python train.py --head_dim=64 --activation="tanh_gelu" --init="orth" --optimizer="muon_variant" --lr_mult_qkv=0.4 --beta1=0.95
MLP neurons of a small language model. Each row is named by its layer, matrix (up: input weights; down: output weights) and neuron, and shows model dimensions 32-159. Each number is 128 + 32 x the weight over its row's rms, rounded and kept within 0 to 255.
Before each neuron's rows, "raises" lists the tokens whose logits its output raises most directly, leaving later layers aside.

raises: "201", "200", "199", "202", "197"
L10.up63 [ 83 104 116 115 155 137 120 112 112  55  94 107 143 150 105 122 103 148  78 134 113 154  94 101 123  80 169  92 149  77 131 166 123 125 121  61 132 128 117 181 154 174 126 125  95  52 161 100 137 157 142 115 157  86 150 113 131 152 160 136 109 181 134 120  53 158 141  98  79  98 159 123 160 154 151 140 133 137 107  68 109 166  68  97  62  88  56 128 171 175 129 106 123 172 110 102  89 193 138  67 154 127 158  61 145 129 150 139 108 101 157 142 142 139 104 128  49  99 109 171  82  93 155 105 156 142 149 131]
L10.down63 [134  66  67 130 139  54 129 126 111  88 138 111 129 139 184 164 150 146 139  96 161 126  99 117  71 143 118  92  83 161  84 131 183 143 162  84 151 108 137  67 161  81 161 135 169  53  80 161 115 146  82 131 119 140 159 167  95  98 229 106 183 185 169  89 166 129 144 219 161  68 116 150 127 137 135  89  91 119 154  68  97 143  94 102 109 116 135 117 139 132  80 100 130 144 147  98 115 173 168 154  72  96 206 107 156 150 135 142 126 132 108  91 137 114 132 126  97 164 118 151 121 106 139 104 131 151 150 123]

raises: "of ", "and ", "as ", "(", "for "
L8.up957 [ 95 131  40  85 111 157 128  34 162  79 139  98 150 116 180 112 106  98 119  76 113  71 131 149 110 150 120 161 150 154  88  94 106  76 113 122 113 157 124 191 149  95 147 106  87 139 103 142  87 156 122 142 134 145 180 167  79 166 182  78 119  94 125 117 153 111 102 162  87 132 116 146 113  87 159 103 138 141 121  98 125 127 117 151 140 155 107 114 141 200  86 106 159 102 144 189 117 142 111 108 159 125  98 136 141 111 114 149  60  83 126  33  80 121 161  93 164 164 101 108 128  88 134  76  83 167 136 156]
L8.down957 [111 116 108 120  80 128 113 177 186 191  83 118 140 149 165 114  92 108 109  94 151 144 216 109 159  95 173 160 125 150 102 169 155 136 127 113 131 139  85 160  71 102 108 167 116 166 100 118 131  92 193  98 141 129  96 172 171 102  98 131 128  91 211 129 152 160 137  77 116  96  95 166  85 178 120 125 123 130 113 100 154 118  93  68 145  70 135 161 111 140 220 134 113 195  98  78 141 109  81  87 135 111  92 141  92 132 142  96  61  80 106  95 156 100 120 176 150 133 158 131 135  82 158  72 140  52 142 103]

raises: "into ", "by ", "as ", "with ", "because "
L12.up391 [116  57  88  76 140 134 130 108  98 129 108 129 102 167  82 166 143  96 101 100 108  84 146 122 178 136 159 142 118 178 106 141 127 147 119  98 123 126 113 142 124 134 158 139 158 152 146  96 160  92 136  91 130 144 146  83 122 174 154 202 154 116 167 229 103 137  20 129 164 179 118 104  94 163 133 139 148 156 107 156 213 122 157  78 131  77 115 138 111 133  89 137 141  86 160 117 204 134 108  83 137 135  67 175  85 124 129  90  34 119  91 169 105 129 166  68  84 174 189 144  81 168  55 167 149 105 147 121]
L12.down391 [159 117 143  96 128 183 155 142 104 140 125  94 112 141  96 159 113 115 150 117 127 188 138 127 121 127 121 168 142 128 154  97 163 129  76 132 105 194 196 123 124  93 114 121 141 144 129  92 111 169 116  84 157 141 141 152 105 167  49 119 174 164 107 193 102 162 178  73 106  96 143  99 110 132 104 107 192 134 171 125 110  98 184 124  72 135  96 150 160  95 135 158 159 146 114 187  32  75  91 138 182  84  74 121 146  95 130  60  61 125 121 135 106 101 134 144 133 148 101 130  79 153  78 175 135 130  98  97]

raises: "others", "others ", "more", "other ", "parts "
L7.up1224 [165 120  87 136 103 144 188 107 107 116 122  75 151  88 166  87  92 109 148  92 139  89 155  79 140 173 133 188 163 128 189 110 133 121 123 122 117 107 149 140 123  68 147 127  83 137 156  89 100  60 180 144 139 120 154 201  71 150 162 110  94 113 106 148 103 139 131  84 123 123 140 118 157 107 140 142  73 128 117 101 143 117  78  70 138  73 137 108 138 119 112 108 157 128 132 149 125 118 130 146 111 140 175 109  99 122 137 194 123 139 119 171  30 148 111  66 126 190 157 189 158  68 127 176 188 100 151  80]
L7.down1224 [ 41 166 159 109  89 112 161 100  97 133 145 110 165  96 101 191 114  58 129 119 183 111 114  99 163 152 176 156 157  78 102 103  98 187  96 158 124 154 118  81 164  86 175 112  63 122 199  69 124 151 121 168 153 122  92 139 132 142 160 197 102 167 133 201 119 144 139 139 129 143 148  53 129 106 110 134  96 128 117 100  86 150 108 135 153 111 120 135 150  74  87 123 155 156 127 180 146 112  93  88  71 143 211 158 101 122 111 147 149 139 159 150  82  82 172  46 163 153 125 181 111 156 144 155 146  86 167  98]

raises: "access ", "recognition ", "coverage ", "support ", "results"
L16.up919 [169 133 136 151 147 118  63 150 174 131 108 135  97 109  65 190 173 151 152 133 127 133  43 134  94 131 156 142 123 214 106 172  89 147 125 103 134 175 152 162 140 102 108 143  59  89 150  94 162 114 124  97 145 141 178 103 194 136 154 170 123  70 136 141 135  81  91 107 171 112 116 177 109 132  91 189  80 140 107 104 115 184 103  98 135 123 121 108 157 104 148 106 115  93 104  91 209 119 101 154 137 169 100 106  84  68 137  72 149 124 105  95 162 127 143 179 106 133 123 112 134 133 158 178 139 168 106 109]
L16.down919 [119 113 127  70 134 197 151 162 159  99 123 158  92 142 152 114 137  85  95 121 120 146 110 169  72  72 129  95 126 121 120 119 132 167  75 107  98  90 129 129 183 147 110  85 152 175 170 117 155 122  96  80 171 116 166 176  76 171 170 157 156  65  76 133 159 122 115 158 155 126 180 100  69 165 106 133 120 143 162 130 112 115  55 133 134 154 160 117  63 128 127 189 155 203 158 113 165 105 156 112  89 110  63  97 125 146 144 117 127 145 108 146 142 103 211 102 141 107 102 109 132 114 140 132 108  97  46 176]

raises: "the ", "what ", "how ", "him ", "Released"
L8.up644 [130 135 140 140 132  84  85 118 104 147 134 177 156 129 196 148 127 157  99 111 108 175 124 164 113 151 104 178 106 137  74 124 138 139 112 176  91 138 159 179 145 173  94 143 160 108 125  72 161 174 191 157 117  88  85 141  82 167  98 107 156  91 122 125 144 166 113 155 158 114 150 155 127 173 103 155 119 149 118 131 174 153 158 173  95 166 116 120 113 159 138 136 153 147  75 152 140 118 118 126 128 105  66 158 157 119 181 170 117 165  94 182  93 123 140 113 169 114 162 117 142 131 121  94  65 118 127 155]
L8.down644 [162 129 169 161 132  46 155 115 122 103  92 125 116  88 130 101 127 106 145  94  77 125  99 151 107 130 169  96 130 190 168 128 150 124 179 191 103 169 130 105 161 162 175 132 163 129 106 128 138 134 138 131 214  95  61 152 137 160 153 116 132 123 180  58 118  80 149 107 144 165 133 163 128 135  96 120  80 123  91  75 172 156 114 107 149 178 109 127 138 101 166 154 154 106 156 158  77 103 121 118 130 127 160 155  59 166 123 164 167 136 140 163  93 108 145  82 158 117  82 181 126 132  55 101 112 155 135 165]

raises: "where ", "itself ", "themselves ", "itself", "such "
L16.up1070 [ 95 118  93 144  84 109 109 119 117 157 153 183  83 138 159 123 117  89 112 137 119 101 101 149 156  76 134 141 137 158 170 146 117 166 126 130 126 168 123  74 129 184 202 171  72 109 118 111 112 131 117 140 103  91 104 125 120  95 147 120 190  74 120 113 121 105 203 103 109 161 145 125 171 124 111 136 115  96  63 131 141  86 112 143 140 113 117 115 103 125 128 169  98 129 140 166 182  58  79 112 132 105 118 177 129  97 107 162 110 129 163 127 131 110 135 160 168 122 106  89 143 109 136  82 139 123 158 190]
L16.down1070 [125 141  89 159 154 150 130 156 138 145 115 135 100 154 120  88 111  90 135 121 119 193 146 103  90 161 137 194  94 115  98 175 157  95 142 110 159  93 175 124  97 163 127 123 181 151  89  89 146 122 131 152 182 153 114 168 119 157 128 132 171 137 107 172  98 122  64 126 131 106 126  82 154  95 134 125 112 107 120 153  87 184 149 169 108  95 142 109 151 142 175 135 127 135 144 134 149  82 131 127  73 131  84 142  99  96  98 133 119  97 186 143 113 137 131  90  67 165 101  34 101 121  92 137  75 132  96  75]

raises: "It ", "There ", "These ", "They ", "On "
L10.up187 [135 133 156 133 145 139 151 180 175 145 125  82 106 105 195 167 149 121  91 130 147 168 101 109 163 135 170 136 214 113 159 198 157 128  76 156 131 100  80 100 150 151 167 123 100 136 155 112 115 148 133 140 163 149 179 156  91 155 163 104 142  79  61 168  80 109 125  67  96 127 133 151  69 127 164  53 106 143 111 140  90 149 137 164 139  82 185 122 132 133 129 182 137 102 127 143 135 109  87 164 169 145  92 167 138  75 130 149 167 137 140 106  79 165  68 163 148  67 206 140 118 112 170 101 139 161 143  84]
L10.down187 [112 104 153 169  90  81  58 110 212 114 133 101 113 116 130 113 193 146  93  73 170 159 102 111 151  61 127 107 175  83 175 156 157 122 121 122 120 129 151 128 199  96 182 150 121 160 157 125  99 114 129 115  91 172 140 144 158  48 143 114 107 134 117 145 148 143 130 126 163  61 137  99 114 160 125 123 117  67 114 106  99 145 141 186 202 162  93 105 174 107 127 161  97  92 105 138 134 111 163  89 103 145 153 132  87  89 116  75 134 125 122 143  91 135 115 131 101  86 139 143  86 163 138 166 117  74 158  99]

raises: "whose ", "bearing ", "representing ", "serving ", "reaching "
L14.up326 [ 60  57 220 170 187 121 132 152 130  96 137 155 113 144 173  83 142 165 178 176 141 138 111 105  95  91  93 135 141 128 107 153 130 167 168 127 123 126 158 146 154 144 115 128  65  79 147  84 102 118 134 158 109 153 123 141 121 100 186 119  87  66 135  69 103 117 170 170  65 130  97 104 106 108  99  89  95 145 127  70 163 119 127 125  72 139 161 134 123 132 171 121 114 132  52 153  96  68 147 134 172 100 150 160  80 130 162 154 159 122 151  71 142 113  72 187 151 122 132  70 132  81 159 104 148  86 172 103]
L14.down326 [156 128 104 114 114 131 190 122 116 189 132 153 150  89 131 154 126 123 122 167 133 105 178 138 182 101 100 149 164 146 134  79 110 155 127  97 116 122 105 116 132 100 166 104  63 143 117  84 131 134 135 172 107 231 144 124  58 120 129 120 159 156 118 175 141 137 114 104 138 105 108 144 146 129 129  91 170 199 137 141 112 103 129  72  60 113 119 129  89 124  62 167 118  86 138 186  85 174 150 132 125 109  31 102 183  51 132  61 118 130  91  81 154 101 112  67 111 101 137 169 142 158 112 140 151 110  91 107]